Weights of a small GPT-style language model, trained from scratch on English Wikipedia: MLP 768 tanh GELU, 8.4M parameters.
MLP neurons of a small language model. Each row is named by its layer, matrix (up: input weights) and neuron, and shows model dimensions 0-191. Each number is 500 + 25 x the weight over its row's rms, rounded and kept within 0 to 999. Numbers have three digits each.
A block is one neuron, or neurons of one layer that tend to fire together. After each block is what it responds to, as a language model described it from the Wikipedia text at the highest values.

L11.up560:452499441487499518478491502464486576510491541522525511496497497498545534474501475500484510516476495503502487497460492498489477536501526500526509499516481480508487480500499513559516542534480475527463511494533507502462515488506490489515485545467481461517479505514473464497508497475465547489478442450501467512531476517492539468532535497493531514550504495527456510505499467527497457489503509517478448513481487453518515481493478497486532510482502548468516529487540499513498469462477503475501505514511518531503452555511493485527493521451444518548519488505504484511498489479502513460
Fragments that begin a word still incomplete, like ab(out), ac(ross), with(drew), and name pieces after a capital (G-im-mi, T-im-berlake), plus with/has.

L11.up599:510471465518498567509486495544543444482466525558480492517509524481488506530481536498538502495479500485537486503481467568480543471511519496513523489509516456532537504504550498503520470475512530494507518482493481485511527530485528474508446510488530555502521504469508488486493475522499553507482476496550468531513519526495489509527490506527493533461499488505531496481519511499537532495547485512500494487510522525483545518529497451529479520542475492492509538450470539497513470466505500527498535504481505498521522504491512545498505539523528502496473506502524525473497489523463529532
Short later pieces that finish a word split into several tokens, often vowel endings of place names, such as Tex-as, Gat-os, Chicag-o, Czech-os-lovakia.

L11.up163:479490477511498533504513497489464510548497479536520507479460493527509523478483526496491511539544499456501449541500515493499465489472539535478531506466512530504478525472499503497502497507513548516523514499493524491467483530503501534487465508546520454478511487493516477494498474490517499468458535499496506455512465500556494500509512473453490492509578514496493493479508503473469486496520495500437529483456505418459529477502466513521477499470519521498461503472475566478509506466493492440484496514513496535512493514505502481517508493456485513479521523534499501480541497541514518478
Short opening fragments of common words split into several tokens, mostly " s" (songs, scholars, sometimes), also " cl", " ab", " bu", after articles or verbs.

L2.up69:492481535510526448495531512498494485530472483474474509529517503488523527538449496524508453490450468512487498518542527495525518506537484500494494507470547475515516465468524530473541499521475491518497530479475561461522467534509474505468487525480490538494506546529476514482526518465494530521486548468493471481502451467517503516508511480493531492495535512477514503489492477486484533496542480472492505482480520462490504520492523501496511540507470495522453495534488503536518517513466523492486485537478518444495472500550541477560524496493509520498479521494456507472481482515444527479
L2.up145:503492526509506503496490522546515472511501508494496525514505474513508512485459530475506476479438492519493466495500488481458506556522439499467458478472480485521511514478517498498494491471500522501488531505452534503492532473485490491535467493501497497510502498497456518493444506514520519425487552511516500481527518529518511502492423534500512483505526482569492479501506494488491529548437497495529482516520489474515474493554471491534522478501463514477480517454456493501466515546513510566514483506509510503485488508501528558474493540493510482506534509482478497505500479532501490533
L2.up219:489501521479515470476510511475484511527497495480529462507517489475547476541476467485510504525480491477530536498512500488480516521524488475514541490473498444530465441483517484487504510454484505540458509481504565487482501554532516492474503490520513508497521515521530510497500479461514506506463479561486470486475451450497477530474487509494536524495496475479494530489540429531464532562467499525503520494478528493521500501498506467480527511505508463515509511449494522560468513535520520455503488478478477477506487502528538508495526520470515496516475504488522525496461481477516518485
L2.up732:419519510495488469528534462465466492528499519506500532480527475496509483512480474483463506540478504490489537517578501455500501501570466521528487499464429483488461460499504434516473498480476470511487466516518479472492493536495483486477516475489481517510555517526497511504543514506506463543504508536495523474483451453477478474549491454526486491507496496462467494520519513503470543498491481478492501484516453463461506499516489526509535536507504495501537504506501495517484499503493486490506484511510524502496483519539541526487511496511521517532497511506505465487535494485500526500
The token m or M split off as the first piece of a word, as in m-ember, m-unicipality, M-anchester, M-erit, m-ajor.

L9.up56:526448515502507548513520518494504494493556484550503465487459522513507528532473458512486518506532486466505513492489488517536485478521491495513492469510530519480454483491488528486514431503517542512502499519524516495496514442483476494534428550523503530468478480481489490498481486482474524520484500502535498456482476477543467494495514513501473459523542539512514519495460501482464470520522491515475498490540528534466441467524498538483500534452502513463477519488536472502551490480505475488484526508498498505469512487519485514480489480481544517486538503507471526469471502498492499463
L9.up141:496502445515492446531502495525533480490497521453503481493492470476498490472472471491532523514478517471475512504509477524476517498487481542493525532455485449467444565490527481514500505507484549486506516503535509468481499460523497509470487478521504541498523464513497436463446500502524530498462492459493519527513521521480497512533480489509475500472517477503529509503493487495523507456516508499524515482470507481522560509541478503517482484488486493498500535524501523495526530482505526547521499484461516470516512510496520509451505499426506526495492535534470517523508530548531504550
L9.up437:500472469493496487498505460513508491514498473464489503484486467483527528550455518547493503553472504482519444509493507486503505513473478512519472493528522475550474479506508493482526490534531503461491495486512517492482486549518498522524480512511499522471536470488455507513477479498475499530514558488557504555519498501457517507513530500505475496500461501540499487483452470505478498460529462486468534470466495478505514508546503500492531530532468510485455513495550480528490503486558491488516499472518472515520500468494516490505556492446491547448492505519493479476519468514482548511
L9.up445:468483502473528552519529519533502501548506508502501468508516469476540485532466463465554497496510502541495484504471494481507478494485484479500494507497513497494497526506537496536527436501511480447468467487519524461503487489497536465464492495480475499489543511507506462491497526474524494493540559503510541517479483528485475495459559490522498495526492524503458481477509473539507466511517519470502452518495569495502443499556521504471482518505491489461493514484492521520517503499488494519497496503513528496496455520507483518491482529493480540480527511486473526447560526528513510458
Mostly the word to (as in is to join, in order to, from 1997 to), plus after and the word-initial prefix un- (unmarried, until, uncle).

L2.up39:523493501487551530498480512496547498480517516526512511502467496468477446471489478512504518525473512505520456526477468482478522546449455489484518484493477483484495515508458464474567460493475495505482513507489474493539500508478473521500493534498462513486527461502493523507496492451514511473481497523488454485505496538497534518495450487498482507455506564502472517524469497505534507469474492496474530490496503532552509478491480521508473540509527543528504503533504518468423529508504523497475506498496504448531449506510533466495552506485483513481502495527527491543517483490509534493
L2.up91:512496511515537490514481492505478527513518570523526499495500512530466512514472497515506530543555491516496494493544523469496443516497427490499433537486501499532491509519481467508492525471500512528517504478537516463532489499499481513449538488506527455535481467461494484451530485543452488478478511504495498482506486474465500480555483557479499487521509529519462463465529482498481442474502485495492498507525518526485444507506522526503478516505512468470471513532521492515481514493482520492489532515509512540494473471531523501524482495516514466499499505525482536504468544503519490475
L2.up140:464512568503480504480537515488474507504497530518504504508498479492519512517492516469498497495484524500569477529468483455508479497492500483486448478507504480507460537445505522468517490437510532507499497511494488449532538529503531492473489510446471502533503466531474519451525523509501515489489501534484486539527495521509530542519485506521502475495518507517491481452503519474549497507518473482509528480506580526533503439534458485490477505484494539484493510502521486488515483525508499467493506530545501477492509531525525530490547531511466489517500526508455497473486510520492551523
L2.up614:461486507495490491471488473509477496499501484507495475504507490479493489508520442489540510540525506495537493560515508503536502470521529498472522526459488482486481555522496520485510476522485487504510513512517516422523510509518477514501469521478488535492518512477520506448521447496513520487492523455482502498489461481497502493511515527470463513482494556496492514507463538506546468490542476484507468489494481491499467540483483522523469484528513489434488489532493490512499484521587469547541491473490484492496454512492486492471487509459482491450500503498470498480498509500437479555
Common word-piece fragments inside longer words, mainly -ers (flowers, farmers, version), -her (another, rather), un- (until, unmarried), Gr- (Grand, Group).

L9.up10:458542476527479517492498501503474515520487529533468505496489527519524441512498490471537519495489515511491444482510538521505481562523507501472488492494499438487484479507478504527488490514462528505456542532512522502510550478516456532524526481488490505499551453534493501523478501470479535525528491451451521487558423476519501543498503475467494498503519540521544515502477496444500480499506469504482495526469489509502489506487469512492523506476517546507537508507531497467498481465487490525514505529518526478504519482477537515484480500474524494485530491503516490547498470473524520474
L9.up420:494486522503483463520484521465492504492486487502495452477501567506483485474509524479482517488507513495493463545504497469492475451518501538492467494507477498494470482527489497487455489534527547480505494507514517471517511506496538484494580521570518503464503465479463479518540508515507491472501510524484531468468474462446541506513487510501490510488510515499508513518483459531524497530496481463472495506530511485493529497473533469508502543520516468500449501530523512503501516543478473543482505464486532502462499525483520515509481555493480521483516502507494406490528515491540487524
L9.up442:518527491483524477510508504516467512529494523487546498513512497495462500504480513477486471461507514454518544565487504524480459530498516537501499555486535479479525536447475488524505526502526490474466480499485505523519487500516495485518452465511443469474504543523501520507493470500532490484466483530536504545499546471521523505507505500474480535516469464511505525512471507553486515433546468488499499502505463505497525485495488470489514448535513517471497511507541460504504525503500525533484488493426518447481520485482503482496518499477518508501499503524485452490488514455462520504
L9.up595:499531490509520524534460486490507529503529514517493493522555521508497540511558510524491496478500499499535516468471525498499512505507495518468505489478502469469498409437495503540487521476492475509530503486524496456472521480492514499527475541519502487538484487492471486517507463515516515492503499511482492524521446492549579517474457507480465496534473455550487509491474540520493503463523516463462543488470551480501541480466516509508494522454467498480465509506524481516484489511503505523504490505482520473516503485499482501512487496508495525504505507490562472482519466553492524520
A lone " s" piece that begins a common word split into fragments, such as s|ober, s|cholars, s|ign; also "es"/"as" mid-name (Nad|es|hiko, L|as).

L11.up387:542454528477487517543517528466491492523469458476501479505505516480498516505479505488471530476497535475509531473470472460483530519469485469448486462495489497512545523503482489505464457517519534531498495498471523480482463488527517484519469514488490509467512512472515507491516454513489495513475511541498509484529530515472523551470477491453516518502459471506460487515491488479477472518491513501497510506504479466543518516472504488458511514507535556519520480447545491509514486570515481496501519518491519488513456453468471544539540508510468512489473533510542467477461505491487481473
Pieces of words the tokenizer splits: endings like later, Opponent, before, appointed, and capital first letters opening sentences or table cells (B-ut, S-ome).

L2.up203:480504474476502535529510493511492528497490523480509462505509521487453503513516514509488536535523533478550502489566473459499514551502498497505495483462507513497485518479531530553516503506503523475486482491507459496518472549433473466489453506490506504503518481511458481501491473483525511480479482498483517496505470471517584456503499480511549518496512494502498514477507546514464514513479506493473536433485448507483470515492528511505505508507489530491483489502526516484504455551491461516487536468518543454468469481501480486479511465510473509495496507533539489528490463529464530498
L2.up256:468471548477496529488518540509485506497514519512524525489520512479491502477521507502507505507486518531468532482467485496470498472467452484472438488474490489491459519500486517520474517507551492479491499477434492563480495525502521466430496501502503452523489508475540513498515495458463508539499487517520506496553487532471509478464475499496497507529492478504526509493512500480492491538455483499489500494505478509494488532537426500479470545524562490478561487483522492492441499530493501540514515470490483502507499505459460483491537486485462514492480509543478513527487495512479525480
L2.up580:470484468507508519524474501539448508514489517461496479524532495499463479526507529467530487482488541506486481495533504478518514540542527514503452497510501478451482504548536487520513503512512484473490457455512506464504473568489507488442486513549520524513475493523520493500487486480484513465489488548507536530491469441521496492494509504491530546473536507488494479480502519505444500498501506459492480483504450497493487494479498483507533525551487534529530438477526489477512478520515521501490488510487494485480537461501510514483538507502512515493512504555499536467458463449477485500
L2.up583:493525477467491500522500522495486499533493444495560520466503472465524502541533517515550518500500535461488495504496505475496495474528490505458456517484496499468502493524530482500504524456464472468480525453465562553508449588489509474477533540525523472510530520502493464477470493477502507469460506488534491493559492476493557483523467490488498555483496489489525480507505507499489496505493491515491505482470497540508513533508512475485502511508522499519510535500495464515495497494512507505478508495462508507546464539515497455453508495463498504496496509553517534514492482498503527531
A lone "s" token split from its word stem, mostly plural or verb endings (day-s, effort-s, add-s), sometimes word-initial (in-s-urgent, web-s-ite).

L2.up531:450474481491487472516436525455482508512502488485498472487537515503500479542483526479509502523480501512498462521488500519512450536478525472497468525517522464496502479493497508541526478488488507517485499510498475536513466535518498480472483512486450488500514497487543488464497536535502524497441520481513520457479523487492537489504471456515523507519476505537512490467538477508515563532462457484503460538512494475488557485476515469486472530518519500492458508577483528490481466507541558488529502456484490489492476504460527513515512516462494504486492509526539487510494503498481478476
L2.up547:521481475529508537490467528492487491487483468502479491517533510453488497487532519505484498480531483463527517530456513484471487506515529486493487490456516499473531519469507486522482497446483516506534508529528506500551537511466498524484454508544510507465512505565488487493534539528517492497445518465488497523504517489526491536516481486447502497514490508504460505456471489491445517469482493490560467472458507480473517508502509460500474482514441534537468492499520466487494494497512492524484453506481518450475520479481510485521573500543492519539539511500537504508505510512510518489
L2.up613:540538473490525564499504509554495488501501514501509510510537521507450458496520519497500439543540561481559514481490489495457505558479502461512475469496469459494503495464490465517509490514471477486511470456472500496483478498473520477478511502489524485502445467514491475530538505545494481469485483527500511507530496506495455518477462462497497529498465528521493493466493484479514514461492510496470516453485460483474507477460528514480497507492471488525520468480483489507510453507539529508494516530515544521498535511473487501512487492460540508490499517511502510501522544533492545520
L2.up652:478452454488536509508500537480524463520513495511482470469490497469483443504511504498502482515554535514506490504491460500464482507461483524499480496504550514516510465496516503522480519466474512534514453476536475483531549518472505454484513549473494470498486454531493485457488483499471501467510525505508500515467462471501507490494515511464521492517486502525450504480475484553447498530522497534542482529475474534499464464468494498516514521507459474534480493501474513469509521506465477491502509497495509471515503486482495541518497551465485506517493566528501533514496547499531543480
Word-internal fragments "us" or "os" splitting names and words, as in Jul-us, Magn-us, Massach-us-etts, prop-os-ed, J-os-ip; weaker for des, as, ional.

L2.up279:497505504490509474475493491492496492483505498509539511500519515503486479526499521449518470476506479456536496503475525487495525493504456500490450491476506497513483486534551494515498495536503521506487477506501495500537510458488551489499532511521486448487476472526471525511474532471531512523476497482520491568479501462505514489560537451440506465512491511514484498497519500489465513506457492482488509469525495504429537506544547497500469497479531473526490502486478461501499476534544548514489458556466449496519487487507485506485507461532526466487509476489469483486503491477438479481
L2.up346:486514522488501473529457470522488448519525489466510512471485544445499459489559512543523483507478523503508522478512494524500459455507487515531457500521492517540479488498499496475497428479536515542542469488520508467510494527476505503487498503463445462485495474538488479517471491496530484550480473492505498527535479486500539505527492473515543510485496440507495492465509516541508539518475497479504478478505486494489489498545483487491516456518503485502531488503454468517517484531530503476515537505512461505517563476503473458499507463504521511532484464496499525527491542495505481501
L2.up353:452490495526510456524490516498487505492483500474527507510475534544491499480519493503544479548487518486492532469534428472492457543500490479477509532490486514515509510497525489452517475538482481503508486546508499498541473514487499469493498544514469501526516443517513510477455497466521506529486479496458472510520446532506514528531507523531521526497480487489502500477490516470465496485511511495526465460540461478493454520504476495541481500477513500511500483476496523530524506539522502536527518474502486503497485523517469514506458468561437503511512448500439511509506486478456517494
L2.up715:492479517540490490524487513469530523529483564516498547527459542490514500512552530460471520505521499518501490464539502530510478511526447497527500539491498507546495547459525504508497487544481535549511495496502517530458494512489504474467527539463486470489509492507460525529484502456513518460475477505546490518439537506482484502509483507504499491476529463500489475519504520496509507523508518530463486468470523504495528509517458486510504497487478485498517505500506481527517533520493553445501527468514503508508512529502460505456504480478471529485444499521476500508521514561542507475
The word-internal fragment "ic" (also ics, ical) inside names and words, e.g. M-ic-hel, part-ic-ipated, Ch-ic-ago, bas-ic, off-ic-ially.

L11.up55:488533503553491527467485533477487480532558544507482473539499473527506527496517529500514551561521507496496492498474542489491487528505509520473529527526493480487515507513467500491539468470475484526457510483488482468500496537523512531535479491512452489517504486473488505431489474441519477510492518534459527468516516501521493531492518497499539499462493481512499481480509524517485468480492498485499502459482472480533497506511493498518507544550496520501457523453538493504497498419543534529495498472510524475497533522472499511492511523454495490489477450527485499491465510512532489520
Word-piece fragments that continue a word already split into several tokens, such as Feb-ru-ary, revol-ut-ionary and memb-ers, plus seconds digits in coordinates.

L9.up228:477500539516544508513466487493490534512454514517489514488518516486515527478443510492528472512512495520476537450485510455490559514486510500538520498531526455507504470498477522440490483500525497530456540508509525481510474489513502464521521522488508491506514461496552490457523464497494530508485443480528506502513494477495555495443491480524474531502461430481549561484510529507506496564519512513514490507514472515488529481490490515480486538467467509497499507530502446503507494480491482499483498501533491494480529484496520506511486498519500481435493524486497519488516519552476487506
L9.up274:521483499487525536448485500483481526513475454497510523485537495487533499519469492465544477539501467490510511501522490518521504487488472516511457471462539482520516475548498476526515464476481498502494486476528510503483516520500517496525452491517460479491511483494520511519569506498510493479496514544497513484483500541441502529520474531496522517548467498510496458494530475494476492502501490457481509490544498473484526476504464506557489496500443543501478522459526509505523511483514462532502542547498483512484442534492489528541513498485515532491511492498456546504443485516535475467
L9.up725:504483492451468475539520498531464495528492495481498521458499514524493485490504511461521498474500459526476523527497478498525528507526505498509495530548482508520498525476490500466513505475529504488492494533508524491552528525510487445520497485478515480508476476473525516546456500493494456493463493491499504499508442507488543476519464499486487537467447498502511469499496521498485501526530502541520515512477480490458492454512516503458507524501457456441466494472510525479494512495540532520527505499498484513524490511463533465485490480505519553435485548511559540502450522500519490544
L9.up739:489424492469498544464492506520535505535491500510488530482520519451467465490488517491508526472451458502525510509510511502497503528502472508484508543459498547480493463486472498515498514519543495529509526516491499519439529491515550508499462528497523494480487502481484513499515497520507490523514510536499511474533564516434504568517472495481518472497474512534510468465487513479447500498527503442496487471472521508448497525484485468494500520482508496513496539492497509505537528505524519510537511476483466479476498457545472503521532514518487472494511478524523519521465540478503466519
Final pieces of words split into fragments, as in wh|om, w|ith, be|ing, plus sentence-final periods mid-paragraph before a new sentence.

L9.up345:507489481503488537508491468535502458512484519555497509492535500499506476521521497500520488540483478514470478456463460526423520517518511499533478530540514491466532498530501542497492497472488503458491499537475491532499480538531523485477515473489452489502534513494491515527546487572494478494495512493499491462446483493479483504518495493492474478485469495490496523469522463493501501478495494471515537501530506484544496533506521494496472493521523542479511510472519501433488507533534514460496523495502544492485504464484483456502484492536472512558501537493554523501518514544467537521
L9.up459:484478495489508503523478511454512474493493500501502481495542503490495498486506476511519516521512466472499502540522522488514512537472543485497482492515469484493521475542478553484499490543459526500527502513485542524453471542516477492488496464474499503486539456498507537520514443528494500493482511518484477488510511487433450505540508472505467474508450522528511481494502439504512519458512493537443536511521494482465485495515463507472499486479539500513483509537502505489512490501511505527527542469476498537477492503526503437449473539553507526498464482542480496495486546494511544516
L9.up587:503516496460507509486522515508518507498483487505494487522496528484514523498514480458529535511523528479517499522446471523493510476496496461486506498483514453479538472434480478518496471531489534484536534501469473479474495507553533573517525489459490514503510494542504475561507483467461513495502473488485501489494501529504482508515499458485481481520481475475524496504492515465485456534509475489528516489500544525550523476513527482498497513463478526518473467480515520546545509494538488416518504471478516522507472523508521491502515566502471528520525511524493506466511484473465525466
L9.up740:541503528505459505477519522483535495483500515561517508501505511505494466489486514497477528499486476484530483513413504530521493464524533483485511504540514462493508467569479519477530498505482452510509529535491470496481459532507466501485517470492505483493501499472510467505551493482530528537506530510493471443499565505550500555475482505501504436530494502484502525463492477515517507518500455491473488501526491524473488446527544489478505546536474498536474505538473496474496499490519521479511520463489485485510509492470473472519476506509502497495523517517514495492521518480452521518
Inner word-piece tokens right after a short opening fragment, most often "us" in h-us-band, also m-use-um, A-ust-ralian, tas-k.

L2.up38:507533489494500499480485462469513490517460527495467465493521501576501494508501497525515511523437517452486510484491502517522483457486541477485487531511478482468541468473566480468522494468514498535491494474479498491510482490480536476527486501502475492537517467504532497503494497468500531508502509472492521445482491519508526495504471523487498484518475447496521499489500507471545510476491504489494499468467526423500500492494493499445491528508476502496508497504517484521542517482509477533542473478498494508538513471505528498533499455509537535491526574494478450480451466481478525460
L2.up123:490469475504552487540477464454529529526484504541543479523477525475506500466515528489503488523496489546521453513523473527520517568540580489515477532496516540436506518448496516490530437515497493552511494491523487492514512486520512508486511478517458468503472487505496514543512516531493508511467541500531530501498469488533481525499481506512553488462469488465506482500499500525517530480498489526488482488492504488491488513474488504518492550497515473525482469490520482482478512519475525468517477499455462522503500496491478505514525491482486513550503488497481512481469460503489468448
L2.up228:464506517485506464520533482494491512496509484506497492524513512528506498505442468469497470513517525477490492511522494515465492509539510527496482495479491446521490500458484507501459506481468490506468506476495520496486459479507505509454529502485508487564530423521467515468462516506503519509484494499520494503460515495469475563507482521516478481522518495495530511521503534459456490509493465474502514496493517474499488510493518515530510540518507573501488476512467487438473530475539475496459557497496503507492493493503510487513525530462412491526498514561465471537495511530510521478
L2.up503:480496458485542502489474523525525481501505492488539472478497535495461513494490483519494473477457522469515484465486476522508468494500490435505509527464519501448491501475460539465516525517534518483510481506494556483517481516445516490488488536507510532490497423532555509490457487534476436500433518484518501505531484513513455507520485450498480492508500487509495483478501475500507497538496491539513472468519481525469467482463520478471484502476477475478489496468464519486534504524532451523510502476511494489525511514531498468527499432495522470510501479481526487497496485515486492509
Fires on had, has, have, would right after a subject, and on mid-word pieces like ill, ron, ver (Williams, Groningen, very).

L11.up272:447482501513532535517487494490505494485505479482431495468483484505502505510491479523528522502449457499501506466497518508483509513506533523500515477535525518538505477464475457510465463503556481528473522476523500526510470520485486503554547454503527513490528456476488527428475514527476497504494526544522502441480503518514476520493456518472493488524500447490531522486514454494516541495476505495463526444554527499484510479490541526520488506484491487471502495507517476496490492514494470507489506499502497494510480497491567522528452494451471488458492549508489494497490503518492503490
Word-initial single-letter pieces, mostly m, M or n, split off a longer word after a preposition or article (M|oscow, m|inutes, n|ight); also "the" after "at".

L11.up289:477489501512556462526488506535472508515503487496499541502517473497484503483487495499527516463455462497503530469476547483510481498519482542487478508485453505566490490520457503509489486476514485502524491485514464500516497463522487499491509486511494504494505476483511518496537462495541463508453525461533500480440510466521492478531500548495511512491494513474525447487456500498456460528557491536489498519497460472492561509483486516547463506492472486476554485493488479474493478485503454505457478489495485425483476505525493472496517520483488516505501464467507493489473516504439501492
Short consonant-led fragments inside a split word, mostly right after a prefix like pro-, as in pro|c|ess, Suc|c|essor, contro|v|ersial.

L9.up79:526489475494477545526526515517515493503499508498553516520509512515508526525489460495474495538478497508458463534528500494504501487497493542551513513492560485511524499506489507460515512556541451488471484484505528494546518462511439497529499500550494492449495520472508456519493506549499503488496504523519511472504513466468535522490462515483498471487504509520503506449497424469510475472474535500507497494466486487511498519473516526470513518515509544474491512498488501532500466483557535515542499491472531469486478514530530482508472502474422500468496496522501468505506495504503530470
L9.up127:527458476575468484510496497560525527479483511485496468515510495510535490543505505458479548497509495487520563480551543505468483507455508485500528478436551504456530528493471499491480509496506487524515492510505494488495544470489523514534500499498486503467520455507518473499469517491500496487462494471466488515495524531492508527469513488509545494525478501496495493480487480511472464464512511547482474491498503494441508512511538511499507488538477501504489489537488489493494533509567483542519447454488496486479492538518480516513476515529428473483498520528489509499497506514528482510
L9.up163:466492465455508498489508516514462466523539559464508509515498509483481497520450492462445473475503503491499487529510469513493492461507501516531535543520491441470524515487515472509473495540472484537524469520468496454477496478500455535550506544529469504508509459493500512521488501543499512521535442529488509471470528512506499560502521482509511492492496530542524499495508454505491518509549503480467480529485495474455502493499504492497493508517498524508533532519516488516459491483478458485502523535508474511482499482513442551516487505507467456485545515489488489477523534505516478498
L9.up583:531463530534491465499510489512478551507500563506490486473501485535514498511514485506478503494484486476551522511484476496479488545515519472499555481479510490505504470486434508484466500474542528470435494486485525480514534522510508535520490449501483474432515524519487497488513494481501484497516528480470506491502529474531495510540511490498453475452542503476508468512488488491492445479485501516541509508508492558513534465495512479480520495524486510477490476524494503554465505518476487477484477501530484529483447497485506496484495560557477486509499483462531521481485487501514452520
Words that open a new clause continuing a narrative, strongest on "ever" in sentence-initial However, also after, when, where, with, before.

L9.up58:516499467482484499493514489484535529500466517528468507515491507466520490466481484477557484543513549526500477468487497480496505539532532552473464490503545519488456490488478521503527477506510481528510476538532464491547527504498495509519509520486493455481509502470483471522502497489519506537510461500509479526476522450510530485506460572504529539497451494522460485468512523506477517528519530522523520508480491486537493518492524504517519506501514508472496519498517526502536532505420490506539456459519498524481469470488456474468528479525492495491523480492481440472510469490471516512
L9.up96:481476474525466476527494536486482480551483523501473504470485501526481549510512488515499435495464491492515469494511497563504512548527506524484541484525458482564505559469480540523493521511508456493489485485479476486506485469499457516508503529498474575508504497517458498525499539485507484523502488523494542492504485473483500483506487512513467478484511524504525449490498490519512462475492471521484464543502501518486495509489488518523475481494545484512494457475511506497491525525513509499520492534528508515526476498478541466485514495518549481528529494462442486541533519557468518487
L9.up280:489505486525453504492543524488499459513516531508482518513473513518503520439514497441508510486470466485549486503488512493492433505498476500478487456499516484530504517492492515526500516516490506506457496515494492475519475493505526541508487460463509506456477474534476495507544489499438482525528489465498479572509486522495495488492539511497471490519544500497531485506457501481480514497520502494513481456431512522493495495492529511555494522507509507486485502528506542513556498510471480510490538467478472523501459560517479576489521532537521502463470517508491503476519475497496525493
L9.up685:493500510510528480492521478520452494501519547485445500504502506492506550492473495469567476493482536485512463525535515497506441487486501498522538516459476523546498502496452494515489472561524501508498478506499500492504494480485506497496426457516495475481474455508446541548478494472494525546534495486505522522495482497524507506505540457449500529504497490481506500537508514480478493475480501518462486508451479510488529502503511495510502513514495514520540529518523523508507526458494468507476532500494459524534476511483474477475470490486558501523498470480443500508520456537469517519
Short middle pieces of words split into several tokens, like le in Chevrolet/González, ic in voices/conflicts, im in Baltimore.

L2.up147:503487490502476478520480497450465505497553491497525548502526505488528474476486499467503539502523485511480484521473502542478507452511461443488506471521517432508487472522522473544457547511517470471502519525522527509498512530465494473457476511503455480450514563505498518500502508517477504502510506474517472518537447452525522514519472525461493525496530476491503489489509511470537509469503501506483490471530531509509467501541518477506536540550472510509481470508509516517496470548499498507463530487505491480491494466508481527498473488505466483513469518517544521524461550507479503495
L2.up255:491529490514492519513510529467524502499511523493506534483498468509483442489487518543495511519474505526501518515485475493488484476473481477525528462528472497456550497545516471492489516517514489534516508492518480504499503522530523478540458516542525465534513518523485506482522508469509476510480511508462453490507480492508486463528526497478489565491520496527443475495489470488510486479461484518439548442493526503489447487533526516465521518459492506487475518492489501509475500481530507497527535454515489525421478515497539559507483475531468488522479489498469524510476509509504503552
L2.up460:496498502514495521507528500496495481458498473515522532474518472473477458525503536533534517538482530567495528549463511509497542514552530466485514468551492447495461461523505505510451501521520455485523504507499492539516465536525507470448477543490481490484494522505492456482498471456482478486480469512492478490537483463513482476530527474484477538467511495526475485497489533519498487498452512479520491449500526503526476475504483516530532529481480512483468477498467500503488494471543510508516475513513492483498481536516515542456467500519529526526495462513475519494485457497503496534
L2.up713:485513498490489510472512502416499503542510469496487473510544507490501495508485477520539508502491527510506512474559503517453481526527490483490482425521491497557525490479513533483517467422475513564519494525519530475497527524501477515469470493521482524467530556497486497478517522483501544497517513475512478480504479512488498496531478491529520514506483517517450485450485502472499468478530531470521499511486473483503507523513529503509571510548491521509493455492515495480489522520513492502530520530462505509487477493465522521538519518495490468524473511500525519530461506488508450480
Opening parentheses after a name, title or term that start an explanatory aside (Bill Owen (as Sam), AST (UTC+3)), plus word-initial "re" (re-released, receiving, repairing).